{"n_layer": 11, "norm_place": "pre", "positions": "rope", "rope_base": 32000.0, "parallel_block": false, "init": "orth", "init_std_qkv": 0.0214, "init_std_down": 0.00228, "optimizer": "muon", "lr_mult_up": 0.886, "grad_clip": 1.0, "warmup_steps": 200, "batch_tokens": [65536, 131072, 262144], "steps": 6604, "dataset": "wikipedia_en"}
MLP neurons of a small language model. Each row is named by its layer, matrix (gate and up: input weights) and neuron, and shows model dimensions 128-255. Each number is 128 + 32 x the weight over its row's rms, rounded and kept within 0 to 255. Numbers have three digits each. A neuron's up and down rows have the sign that makes its largest values positive.
After each neuron's rows, "fires after" lists the tokens most often just before its 100 highest values on Wikipedia text that the model never trained on.

L8.gate1236:086179089158125097071131145127132122153124111082099126129123175110106100174091146127107071162092150095145127119074129125145165170157134160136165038106153161165141174130145116149101163161105117134128084101125134194141109141105160126121130068154162156177092178096137106099111172184179138157135081117178147094131118093150163118168130149149057172162125086080136142147102104146213111096140
L8.up1236:157134163128094093151112119120137115085081133125179089127137105113121207140130127135116150159201106093129111162175113167120111145112128109118147158137118107125142177106164091126158164104124151106095176183145140082134106153119153142158202141112150068110183135142125151110129109192146138146098097149139130074123155114139025152171061132119110109095073111136145068172148125173090156081131
fires after: " ", "–", "-", "|"

L8.gate111:176114102135107153131083121126101180122149132091073119084069155118113147129102174126149157150109102150103155100126242206142130179124144110099147164168155151113165165139111185122118192121143176085080122064160138082123152074123156161188104101125170206138120134179181110082112158116137095190051123115133123088119127086120071165116125141064124044177113124141088149080103156144166136105106
L8.up111:075095132101108065094152084115083159166127120130129179114103130121109096096118130146140151119129135121124143141150178082110117149118129122108122110128126087117119109121129146121166116124095088115076110132106133160158155098140109127104070111077090194136219131120176113156124156089124107142153134132089114129105153119158120155119077064187138102151120141122120146122109142146144176191143
fires after: " |"

L2.gate522:080123117149137129113146105164134152126146170090100134132108118154201146132119060126132103111122157109128101138126197143124072137133135115106171083138171111151095089130138162086134119133140125067143118088219153084135151141143113080154137123121149102119119124082154089138078109113133113075125117111140087100153141046101131135081160134133169075122105066063123116135101162089244099105131
L2.up522:108167139131139119109161143084115101160126079154146184144181150150094126144169051162116081193144124129099130132067169080110104161145148132113123161105151114163070058113197092186082157122088129115113139123150141176200153126165073116068198138183104154118144182137190086115094125159137156113168151130171160167146174143148138131083138066144107117175115147060133170122152125136108054109109
fires after: ".", "-", ",", " |", "|"

L2.gate644:130120161135106090110140127135139143126112128109120185181101126077070127128097071080100163142107116156155119152142109118122164189109121157169138109122102123138151130107102110090151114127167169145167148107205128126078093132115089140133180159169118067179098164125139165141107149139097118142169096167120116112101126161159044106057176175130136113109122166110115149198129164120144097155218
L2.up644:131142211120090193138105178177164174172168109102125136165158170114139095128134106155144115076147096104133118169111163125170133183121130162138140172107181163175185190149109176065127136151132105192157201084144096049084136108114080151122161136158171169137139156136137176094168130168102091139163114076094075156085151142121070100088171171085123126145108154148158100130041101085139150133144
fires after: " this", " that", " same", "0", " following", " next"

L8.gate191:104094113128162160134155084173144113050112124139128120103159162144152125102151140127121117124162122098127136078136137148173122132203172123142120095175114202150146144118109144113211152138061096162122138139125092017165096127137114173121161062217071065097152118110169169078134158093162112103174131101165124166076073094136145082171152140113128092133165113118116067116114158026151115092122
L8.up191:090145108131168127187142051175100139124114089132111145104175116111107128095151134171117198130139104101068106152121117105151076144151157124176111130162109130182113190054153121176129142129105118133117111131119160092115150106130108151152151109186147110118107088098253126084093112132138122115146000142138124127050118111174132124168159115144143121169131141089106108186078131114151065133057
fires after: " |", " ", "|", " |\n", ";", "3"

L8.gate697:085161151148109137169119119068146122148137207196115106153051139088137088132167140122089131089098159076127098154161058122096170103113168111113170120105167072125151136137092127137101138107088077099160118057110178109089141123140079142115176170180099147126142128122141163137209096135107169128152119117171145110134088137128139151176099204151126134028074131118080114127123138145114175145124
L8.up697:130137150129205121151128125100171063138209204117163104159151128133111119085131111105138128136142201100129139110113112187153172146116134124161092107146146094157099162096123135235122127086092078103116178101101137132128075143105139165102168148133124192144120155108163108113121155133122127099157176078170109090098096174097160195183142139096105120118116154112133121132123097095174210129110
fires after: " ", " (", "\n"

L8.gate428:128117145125133114143171207166076118195161132135061053143150133105073104156128051083162126150120125103174125155125128117110172167109114068118126081199055116165143103153082095196156102157079114091149143176148077130124113132123095124120121110156105145111150146152053080166151173201168125076078133120203153086111147161140151175150207135089141156097121113143146109126137149132097089098111
L8.up428:168138139114132122156109142148150098128149147168136100130150084102103152183124125135116104119127190038144129116150085156175159166137117172206083099151037070067143157137054117143138119096076131110106125131093078095096093119134156125108093128152182093132140186126132116132165162191135130118076181110127140076133130108136166134178167182133059096128121112095089041112106122190123142125091
fires after: "\n", ")\n", ".\n", " |", "|", ":\n"

L8.gate1013:079108122151126159170087150086105145120096077056105153085137086061101095154167170149181150165163079134157125154210118156102126127132140117100151140096129166126156088161094145100136154104101166102114154116119103132141079131149129197109075058118104114121066046158156108099096117126159141141094106110140131120067104100161053130151132133120067066128132114152168111094151127081146121148212
L8.up1013:086124126131149061100188136122084146132138147104160048130107131150148134119105101112131137081162092147148077166152152130074098129161099098147133134110133194149123053150103092107104124169128149115118185117113112107176149112149142115145144110128135130116124135077084158183196179148075130104183068173129109143099127057154112085137138087166091081113163147124109129111133177151140077143165
fires after: " |", " ", "50"

L8.gate1164:116132164109121145173166142153075129074089130153103084122122186154120146169090138168087149126242144148163148088109136166141135145061139126153115101130188079101126064149099144100108151089094096075107146179139124117094099119070133146143076171148143119077126119129106145082088145150180127125092067162179199157157113093090165133103150131084131067113158148119104153103150138146098132118180
L8.up1164:122134067151150139067145132184124180108144168147090127134125178182111114154131148150224167131123134096095168099140158110068135174120124078162115153110093116124097111096119096078140142127137073113119155159121182094096123090106129139105047115159114173091143130075066096131096157133110080151089143206114096141154110207071186154127080111130171085160097134110188175132150078093083160130136
fires after: " |", " ISBN", " ", ","

L8.gate1920:198158125179092096097142139178139066090103133146160142147131112087087158101101186094177114104159107168072127128143119126167113133111149167115126174132066164070128042123138115164138071222178109207137166081113143160183089099149126073171131118128145133179132129170167100177133144087091051120185150127097183106142080123148108088139084100110138094128095125093144164151131093162145181133162
L8.up1920:151175066100097147134111120135157137152075135152140133146162142128116149155106176108114126129145113117118129096113125125178089117143131199104210061139141199167152127212170115136156110178119170141137166072076135117162104178117128081127097173132106135132077084133153115143132158041163152145094138145097203183126058170095090127118068132114088076071130164098172156196107133127126147127135
fires after: ",", " |", ".", "199", " ", "174"

L8.gate2039:136139103088132187125130069115125145152126104138110102152069132166075123142156171080161072065084154133145114044104167137146150132155147173117126087162098146094109117136127076135059136051102132115085165102089143141120104166111176139140122140153103091110154092124143131220128093151154145133160095149077144125120114156112128188140090143124069088112121114153163088150117107148129172095140
L8.up2039:107097118125202112135124111135164136171089140151150143132146134141122117097104165174161149105159143097132189143182117129093126155116134117117187208137106132070170083149153155227189119096150141109107154144112152094147114161140101162103128174162173149119108071102094073094160132121140178118169107128152131111136147210146103130093161118059175116163181132079136160155131112122124152143121
fires after: " (", "|", " |", "1", "3", "0"

L8.gate1872:181150139126126176165093112112114133143138098117087061072167157140136157142129131118172158141109060161102171154156157130134096078159142186174105111122179102092141165126167234103098183143169075097089132119115073134102178056119122121143208086120103145166173138130171101156106146105151157123166106130127097158094169161107101093116130108165145113091105093096141110058099091077157179152189
L8.up1872:112141186060110132100151068175092079131115107075034201165135120094146136088126163095109054082112067129077133092201123051150155135153174109114158131161168179128171114190129088151133136083122135149147119127111134167152181078083185100163129120100078137121094126169116156139108123176101138095138113129087146095125122084120158135104125089158087155084129145077105093069114130132126162109189
fires after: " |", "2", " ", "3", "4", "1"

L2.gate496:174138138137182090139117115163160117109103122146123084154144122144136145137138165109122095127130155074172114110121112143106142113197121167161155118023064123118084127125082122147180131098148113183109068147139145051178142113143202132088171104132145122154103124091086115127099077132082081105104102086141116140119134151153151155144102195107125119116109207179072104169171092116063131092169
L2.up496:143115043109124088138113178139163137152169149087136136117114112089098093149166099091157142127154133118127136057120107136067107154103104172107155113139111136164065129179154139088074139110095102155162121100089194131072169136126091109175112142146112118095094144141100082054094175093094183043134151132163090097148168127133164099160213209068141145140140080187122163151142133119112144133125
fires after: " the", " a", " his"

L2.gate504:119067127145122201089149093087139123112109140181165071103108182079102068144157118150119068142111160127128161134154115144141143082103154165164112107075088076111153116117158126076131211168162088159083152107179115064121163106135107136146063111155133129135130146110100110150160128119131130103100115100150077074087200154124124114121143148142133152080110118071113116116109164122126172109169
L2.up504:105126154094123209151126110135107122170122153182104124160169085118165156187111166129109091091135132183127112165166118157116162082130049120130129120121106143139186119165140124143171144175077153073162123191122117156146128130099085118130121150101105101155141159100111064104120137079137182089191152128129158129077162095095142131234195114135114093161143129084152084186151115139156161088193
fires after: " and", " was", ",", " ed", " is", " were"

L8.gate2293:116148111108119111160091109110143091085123167090173121100158137126129110162171123091169096156122092123144128116134113179195116144132125152134152112160164143120152149092116153165134159156114125200142100169142144131112173141141053138110103157150115163117141115135183208170159178145128156170142142168116213091083116085191119114174087174159033117116136108074080097131109143150124154102167
L8.up2293:105101108124139089143119107115146072106123139161154080055144083102148128178103209069125095128134088115131154156091051079172109163083106161132123165140096170130128140152178057166176132136118142136150117091187124119158100151110162112160131082156152183125172103143163181204188094121230133161121130063091131166132106114168094127102099128151117151128109115083131187171123125163152141094137
fires after: " ", "–", "|", "3", "2"

L8.gate2220:167123069098112117165139104153146150164065150143171119148160161142111160118109140153147106118105150142121139098162071110129082103063132146142115162176119146098140107081064124088127197089116077101136126175143194110091076088132058093192100127177150141129134154147140165131139162132181133145168103136110135140133109095163134113100169089099164074127130126101119103135137168151126090165104
L8.up2220:152121096140205126106141126150128101152214105119119163169097136104092160139169172111084136150092195128137128196151065111178103118116156105147147109102165146099111142099140100097069100101100166101133135130111166147125020058167121053076133140176111107137157120132109128146152162118117157128190105112143188118144156181050094139173173102083113078099137136107121099167174147090149140117118
fires after: " ", "|", " |", " of", "-"

L2.gate599:176124163134100151147151121139129112179165208154125096134131041154137084167154139093159096078116160127067150076182113119090098155174185106103142198152077113102102153128144150164135114144120122135113210148121122171107173165103157134107105111151154135153098119124121085165059144129145127109094126141101127167109149085132034114116139171107124174163123118115133127118186131180120174097106
L2.up599:091098140129083137082173133097085153170167186109145152131155116129104113181149160078123151145123120119156141157125115142131110105148162154183140140125115145156159107069141111198107135162086131136105124070095094129140106064142096146087078120135108135164141137134160120081082183093120122100136147104056184146102193133088151116104138086174123151154144114136150080109125108115137147138130
fires after: " |", " University", ","

L8.gate1300:074072163092174122109098094131133043180144121141138131058122105148131059110158136118130166176166092076102123134082173102125137117101117193133137125064110174117129140139106114138136113071098103146120175186117123107203158170092122077145125113112100155097123111128127166063122206137108130138140126091162144132145134112126077117125110125127117131096151148108156087133128142110133125166146
L8.up1300:061115131110133080163107116193141142127143148170154129076129127180157107135141137128112188183178122104128117148034139114128114145086132123124090102082092197117136159148089155082149099130124121168087108127047052088119095193120131088166193125093139132105129157146126161122133131121092168177103131112143092122114133122152027086171133114158118103118161136076180139052040016181169208091106
fires after: " |", "|", " March", "50", " November", "5"

L8.gate384:074104171093149063114152101137099123112109044133116123088143087150057192159182124129122066167192175176114093184143110105195122181104188127137120146097085132145111120135084089095144126112155105145097130172195111129152155108110126144145132141160073128155114157133136169116120175107127087148124150138189145166131120076144132119171132123104138168125107164121178179128124204146119148126159
L8.up384:172109129146178131084097081105142115175098126137146057114095161151165102119071123117143077097172151089122161124084107114100099138084108112078136152144123123054158150148112084152105110181093092116122175131198156145187179175105125147158163121096111185123104137126163162203163128119098154107146123165113112155146174110124147078125133164149203136152158071137098170117120100123135087093095
fires after: " |", " the", ","

L8.gate1838:138118143104120145093121145141219108135128212068120103119119108090106170172115148083110091130133119108203111115114132161148167128135134121081152132172094103137148133117108137172186104117099092193141088092198165123116170132101103134176126199090142107122124115084163141110135145139095131079161116127127122077121156082118136169044153096136096161090111123099124122104129111146119144157158
L8.up1838:146186158111157159098120147096123120140108121123104173120126153172076115181082180139140091118137115170101102143176187129101123137120238149102163138126130135160172156142183108135101160083127167133158180163083133148117070149104136151172106107168101084122195127056170115123101146126148193140142144131171124042141133148066133128115129145151146089083109071158117115095144155130083158150137
fires after: " (", "–C", " ", ",", " Un", " Kas"

L8.gate1225:093176076118109097083151149144162135133152113151107143119097138142134125215155100166155097161120156119131082113170135115114151147153106104151150124148144179119101134090138154117196084098111136139136077085040106058139089125137151164122126158155143135061079105096154204117147196222141118134181119179140108134138133135132188132099116136138121130080126153125148196162175069154120109079160
L8.up1225:154150153114060118120120045087118108137107128134170105093194125121141160137090139143126130072117125193134170102161116164158102174108110124113140125106098182113101134093110105171162156130157138158093176181126126122158116112169141130108125106113137123138169039111124144113171067151085165213093142101135096133152163132164053154092123123169102119100117158154187141073091116122182121143049
fires after: " ", "–", "-"

L2.gate1221:141171134181085076166129189130164156113121179145115146149132081109099146151124124171143139124127103172067157095144145130133138101077114176021188046151124175121106117118083114162152175113043080121099110141128147137168162079112035108130129120160096085117086127192095165157084079175106096181100152140090153154131119130132187128136171174135153139157145116135123133120136132107146182160155
L2.up1221:135093201141096126102074109071147149082133121155137117142182121145174134143139110137166163139162202140157077141149116115148124115147104180111104179167037072114140112160130111191158121174089121145094122134129144123086122106152146181130049177135119190107131147192173090109147122128143184086113090083149147118123111078113127100098170154161106104152119148109130044156085126122172149041096
fires after: " the", " The", "The", ":"

L2.gate681:152075087085150115160133099101130140079087124124128174069154187101116065158147188117124104140122068118105130123088079159116148147093101185151154138095080112107105135159147131185130081176124110196159130146151132125110170075075070101149100147113068122147136127146118109142062127136141119132088107097137123116088122111103125093154137086103044128102055203178139108131106153138135162181104
L2.up681:129137145168110054122170154094136143092130113141170122210102125107180124124107134058117139116147092101053088093150104133088155139116100142166154123087111107107135184120155113208113137113128119088124116129114140111158130120101052157168165125101111103146128163139108158146075172149136093083099085080140113100141096111095156124163129139164100058136133167124152097174078168111152144138144
fires after: ":", " laid", "==", " |"

L8.gate2230:119122160093103088102125141090162104093068126108111220157073180168033165138130111103112079147111125094104147130186103120090110136113140104103155080154124144098168110083167092173107134124218110133113121095185118149115138154122139205160078093113112158121126139119116063142113165158150119064177084184150113056106151044178055120204109102170076119153091110113163135154176148105157143155127
L8.up2230:141146102134120145100144174126150066143092018118111101120127101156128142170078147161126111169130149076092135136141081177150179137152164127136111084172144133145070095136112161165101122137157107154161174133114150148154130097102120140123126179102132143138154132130118097097098101212218104108138124127139136139156138111081139147118044094122114153142078123134140104036105083059216129062084
fires after: " |", " ", " /", "–", "-", " cm"

L8.gate1889:139138115185123147154155128155217121148120167144141128121134128114114128150108147188057110143104185134116132152137100130211113107137081106135094131095152144145102104095143127163135084189127147124135148124153159138155065118148089122114082146201158105118059127109185096141146150136123102165113158166119098122082114147118200150149138111122102154105143130084153131124069120145149162128134
L8.up1889:117105113115155140110154162144189130134116155166077143130156145146136115120069135207089060163107174118115105132097155059188134175163115097138163125079164152190129154111154181107134201158077102206125133114101113107077062151140128146103134139150137105153162127094155077128172167114155129114150107137123092129109167115100127105144162157116141160128109112104154141105085090095172140087101
fires after: " |", " ", "|"

L8.gate2254:138184155063179105143125162115076122150153117143110154090092155086095135124149141172014118145119084093160120092139120094138093158184120087127138087167166083173176144075120129193152142128125135074140137134119141126104141094132112111135165169090165140158168126108087101072164138102109107161157111151112128145092072080092072143163102185104199141081094193148160104117140111086174126135090
L8.up2254:177129130090104079154175105137135112080148111182141131119151158119091129083161135105089139163182137108101115055106103085154082164121104131103147089135134129107131159128161121198126111142156111126189120126132111151144137114125148093173113137147080144119116129143114118096062113079025126149155094109120135078141102078098154128102176156095163124081122200115113181132118089093109127097108
fires after: " ", ":", "."

L2.gate1174:126113126106036110157105161156115088140123160142160167110176130107074164143130157127110098125119128069103116196158104122139112115129090130117142098059106109211162150159125128097135089088135126100159171141095131097193149140139130142140186120136127139134132151145188088132150117115132154114167160117185134158124130132122103124124111130110080156131101130060090106138166118120113093110156
L2.up1174:130116096111142121147148118157099179186105130115149115071131123098143171075134171113133132169128129133114097193114123158085118119218127142114079173078145169206129186099110080112102104077094139132135139191084157090139170129159115120143190125094137160107115191149118140131153130171159107146101135134117110171152081133176167148096090121103184167065076122128165113211163128154141087149123
fires after: "1", "2", ",", "3", "5"

L8.gate1875:146149146133136167087111123088153089141077145153124104125118100147091136115068166159106144139174099045091120111112109156137173150098132178078133119136146162165126042069122156061094142113129207073178140090098157108148124129148118087130119107058145171116153111115100160120120133115111147107135117157163099137128117154143107113171114101093059062136099121121168207149164059168120155127145
L8.up1875:126139119156107133134143076110137138095156074202151131075125116118120146155095154093154150092125132104144159137134126102091142109183140158143127137141130143208108105084082057093104103157121184153156155125106123115118072162137147126119138118127111066117132132139094151129167143072140104197135058146123147129132131134120188153163100088116134136026149142059121123187096123182136138051155
fires after: " |", "200", "–", ","

L8.gate1523:157185159168129117108135096196109100146126132129132217152107146128095183115127154128137131129175126131100140129153115117153080141108133106126086130096126122155211125134078150104127120152128124100148140102157098116181160168167137098130066088121084125121108167150166163134087143074087104114126051155181108103179077084131069143153168149081079118064194158148085083123083110184138095108119
L8.up1523:114145151125080131111086172131089083128123119071136136090155129108155150136147133061123088115146160155104121150131163060185137135171137144146163152134158176092170120089154154096218117170129155080145104161127093068212137146147096163141085125152103088152151136086112119169059153154102108126144131104093151131115107092148092089099157152081128118126151155108103143200171106108171174148127
fires after: " ", " |", ","

L8.gate1235:111139155100153086109164194093087115145082099139081113139146089145115181118090137112123139140151140153093133127136144057107122102178153114052119128145159129123140131153127113136163127125179177112119152102111135084137151132128098136135094120107123152109176133134090150115114170206074171084108092157069115093109126081150108121062119090114138106101056136121122156124173114135137114069154
L8.up1235:118156160133171125127177117095155116092119139154116171163124132154133164178102155106124113088129118142116115143126091122132091144158164107097146116135125159096113155169104172114121118158152158223137159072102151171117136138133148136164089065110125084153142127116077144146102136085123151062117130121157110084106108142145024150114070119104134121082179128084125147087135088106162074086128
fires after: " |", " ", ";", "–", ",", " and"

L2.gate1907:175045115106117134105115099084123154190151121139104047123098085130110066109145101122202116122094119090090158092103132160151083127114092096138117159194104095108171134091109148125122108177108111102197184134119116042213115083097104138102136102132227108071126125165142156118116106154114097037138165103105129108164152188101161135083136192190145107190049115150126121152151195085099070177149
L2.up1907:163095112120067129137134156120134144108117116138054094078085115129081103113126114190119129126135080113154142183114162107127120191128152127127155117115174061136127080080147129117052108188082084157129131134158133099152100041146132143160128136104176162144133162123100114157139147154124169077116140131136142113091110144114133120078107147103115097160066071140134101063136124154124147141157
fires after: " ", " the", " a", " these"

L8.gate2263:127075132137032163165138149109159119087159165213108182124159144069172171140178195159106151164124145175074186130089168140162103096167136107105149140120138109140169114105151149093152140111097131128119149113151132122082155154130169137173138132122079062153120175131084134120079152129151101129155186152133155093157145154136119072144079142099091124111137103095180129106142153086186088141134
L8.up2263:147108133097093114082104150117123127146126114129105146116093140087144113067131144136132077127184124141135109090108162124133135143124163118162105146142139137106122023085105128067106087107015169198126145148104145129125130129091181125139106156141128101063147115124140152141178155109168119092130138112082133148095099126099074146101086119163140118200128116096145161088148101112127116109095
fires after: " |", " L", " W", " hp", " /"

L2.gate368:111113123127099118078090121112134148125125143104130079052123125080063132130175109146041108107099120129102147129123140162126110099081066083082117143117114132109138114120096160144105093117128090213130116165116122044162145109087106114118126116139094123152164184148107156128163087134171162173057176197101187093133127116078127111194177122190113146181162143126115142145142092185101092128073
L2.up368:120083171160120168118160107136125088105126139135192162069124158133160121076122090122143168141089173080114064115138084121085107069143114177109129101141126120175146126155124114057123114112139117122166124121139097077106199121113115099148125066086099136129125165189137132119083114173088136150103125088154078139114128133124116107216158128209132124168073093150119115161138130163143200091077
fires after: " the", " |", "-", ":", " at", "|"

L8.gate320:135170155191101113182171123135158168153122111139191183181131147161137119101119095126137194156136169112186078204156103103099111141127094146115134176121118145108191155141112164119194098139163099122107168175126141094120114132157127119141140131109131085112121136125180098110156182125150127138114154187163123171151174153132119122081181115094166073112160094126139152110133102178078145172118
L8.up320:116153123156112143128164119108163115144124106099136168161141122126119125159153115116119091176172118108171184150219078098149149093159104084142144140144105114093077106108162092117175154132176098113112112113091112124137109137103101131144133141130108174180147127152174121092078162120148110136121172152152165168142199179103109128053155162097130107148101117101121110152157126081105130129099
fires after: " ", " |", "|", "10", "°N"

L2.gate1107:141130141147157116140107164151164096138149144123146124103174100173047147064122129125122103142144083108113097164110135160107115135113106126157121073144081145148104139092084139099147113160125114163127087171136128104148114110132124093179123104132153149082161120092127127089175146193096083127164156115159089102131154188168208135189088139188148155157147115144143201089155123090094134130135
L2.up1107:089133206162105095136141107137096123111124134117144154133147184102151099120114143120146127132115086114155123124154117159117155146092143132158100086172074161139105114126165083095139123116096151156173137118087141138146160175106086140108134097086123079093138192099136118130143203179142152194112130152104148116166123141066162089089180138114115056121102088144112151108124125106122159143134
fires after: ",", " (", " which", " that"

L8.gate1006:169160104103132114141058172120122159160129035117095161095143174133103117145172116154075109129135139141108098083099127157136132112086125115160165111148114199146136119082108101134147064113145120155116127129120152105138162125095128199147109087129147157079177100090111126125167139116184060126101163146215153147121130153152101086108132132128146142112067194153173130110160143101119115170117
L8.up1006:140096165142081058118164068122132091151177105108194128091161132120097141115145152170142123169151152151143114152088065093198138164137118121147074085071142110138064143162161081130075120105153095113132105087105113112176112121121142122135145130137078131095133146134125180091135111155113148060112133159166175121097172187156096169162088165106095118089121104155135156134129081144093128070148
fires after: " |", " W", " L", " "

L2.gate1875:078142120082127068161190136138158099148168171139097099178113157105152151066084238124110093110139073146100087061098173169050091112198105130173122082086091134155169106082149133131124114132130098125186096096092124119172198130184116145144115090153095056173167140145124128169137111115091105138166195099118120109087135139144098125074145074189142131120139096124134090101157075094131180116084
L2.up1875:140150157062139133137132136108128120092175143158131133186131127175124084115168154060132185050185136175134077138138125138143135153136131112081090140027160135151166143147141151159059161140142143122124075196168149110058110186164162150090105131150161100166122165179150104059063044109121128132116131135120140139140103144132130121113153125120038162181138112147102171112137109073094140122100
fires after: "–", " and", "-"

L2.gate263:125121140197111083117089102160142135128145192169176153095152141108065071138099107120109099118145107124122133113148126150142175166103061119147134144118081133114086147126171141170157168091100057166080116128107193101131098157126157100137040131163116098107134167160136068107130192154189118112108077068115080125119103088061114133160120134119086088150135163098091143069128160151194086172105
L2.up263:077095176117101183162134142141102161108155162126127087116155206082136147142112133113157108129073141093149145061058121156133187180143117170117157112188121142136108133097149194110111167055081067084126096140069191099181128117075125131096138157165117126108119089168159111149086195125141092074118101126103119122082117148143092103079109113134107113118103123145153088109156148113142127143132
fires after: " ", " ("

L8.gate1639:156096106132160092127172091072120142167066163184144048115136177093078182133095139138122141102115083105079118095118129140113135129135136084139120080128099144117118167152129131080154125125070089100155072064090189111125116095108092152109127133091154136118083090127112147088134122138104176147126140135111149120167118126090133090152106142120104159127123133238078117201095125169120124119120
L8.up1639:126069123074134167167067117173128129092087149104176141149096088161182101062143100089136078047154205126129096113117128097134155096108126120155139151164088153174144082118046094178189157111119063129108125112027081155122132115148087092223146161120144152126120127098091119078188131155114109094147120150152076122145168112103166110116142151144117108138145119139125127122121119153162123104109
fires after: " ", ":"

L2.gate1314:115099158110125124121158128142110103118170133163152121130173146122158157207154154168144107077131169118101152147185137160187179120140143080098099110125115122169166172193142129149132106131106100087112173155107100078134116120075141128147171124165135095133169134136152124173136136160150084082157167135139087121142111102148096102138125125113120119134138136122127130137104127096120146107033
L2.up1314:107093098148119173133150131156044142124156160134176106127148121145128110167187182100160083100130213097107197148186136094189152136099113202158163130072135117147172180130170123114082160089120099086123128088112131104098130109158093141119164173182119175118104165150146112162139135122149094113149139167136141184158143128149147068071099147127064079195118132150109150137159156126114120107101
fires after: " |", " age", " (", " "

L2.gate1038:171131094149113141083126116161117181183132141146168117097130042144103120165158201204073108104091129115183134205137112195212145115090157131153202174114148146078117132116140086171113086121102126149100153104159101101132077056072155092143113161220123069130102098098135151115136146154164149037134152194125135137136073151127145157138085093160112140169131207134089129142146132195138109131135
L2.up1038:075164103150157155100155166153095163141123160112142142100137054055133140100145164190083158141118123150105141201080114090174127134086128127121147104093191109113150133126126148146152111137155072097181115102141156092168124083108146151134136126190117111137102154054102107084158139113136123100125098102120140140154184143167193128152096038137074098117092167126108104171104097098152123157138
fires after: " ", "–", "-", "."

L8.gate177:085102150118121156156112115131137141118138144127110161106171164122096120089117179183083148136119147136097173109074120114170129142143163091162113130073077140109122110151066156056097119130142077167126151083118145141098160133088145164185138127139104124092124109130121116155084175132171089115114141128189165145144142126129132149103142118112103156135063103185180115102119148107164112130136
L8.up177:139136127141138086106146101125092118157139150116132163133143144167116120144029158146149052143208093138117151115145155132151178104118129140135124101128105134109155150116134138154087158148133171139026189133098102132148144123141117151133103091194150132125129099069142154104095162146147103098124118160187165123134114102101133154108130133138141124143150075113168130122146049149158154066190
fires after: " |", " L", " W", ","

L2.gate1475:187143140082173107136090159157221119128097113121088155095130147117111144126168170127100159151153071115186112104091167145106116158130065124147081128142132103145100068131147177149097066127131098170076102118130141169163116118169133094113115138148173080161170159152101149168150122177102103128126115156136119176135125210141140127187161133163125136151124115180132171154156104103133143151147
L2.up1475:157092094106119112090131129137124044162133159105103150154055151131153116158149150101124089140165129110163142135066125129045138135152116086161112116142121167133132126146142104111095162108142102064159107118111192143098101141174093085130142076168063093160119157152056189149126147143106070150116155085129153110128161127152141094144138100194139094183113118190119184143106089079122149174164
fires after: " the", " this", " his", "==\n\n", " same"

L2.gate921:095114068094125141141144117120135104104152152108121164122151079103089149111117115136128179131108127117156126083150065089080115121156106157120141146133147099118124139104128106162115112154147130065104140125102054129141157149136092145105096128106131099089124137132159133164152116140093185151101201137132122127088169137147127083138141071083111146105094170165174117153143115073156122095085
L2.up921:058050135121161179106153189144186136126104131102215174132160174146124170113115125190104152126149056114079129120172105126139123117108131127115149176141149154121137151123135146108098174149121128066097113119170071155122151151136121149163147135108132082095110077180136158144180145096141121129104142101135150140098135101147105184119141137170134120170118134087130153121157136176156118151144
fires after: ","

L2.gate1998:096094118147139188158104138121095084096088132090127129135069057114200137158146105100122095115137147114164184136161086123138141115099085138113094166110137110158119142089133115102128136162117141086142170168165119097131128086140107136130066156114235119068096130107166063160116064165106145087143160147133076109107156177108112174142143129067095132080122163140058117153161128099174079079148
L2.up1998:146102099117198249212142141149115120101080138119217091107111125093192153131157091125115127115154119173128089184073121141142136107151088094114117118140169126141115114106156130126075165137135171144207124140123105126202180109113065110129148139079176140132079163113105145085126135148094151094150195102116106088103129122097114114154150077068122141099070127117143131088133159137147097105134
fires after: ",", " the", " him"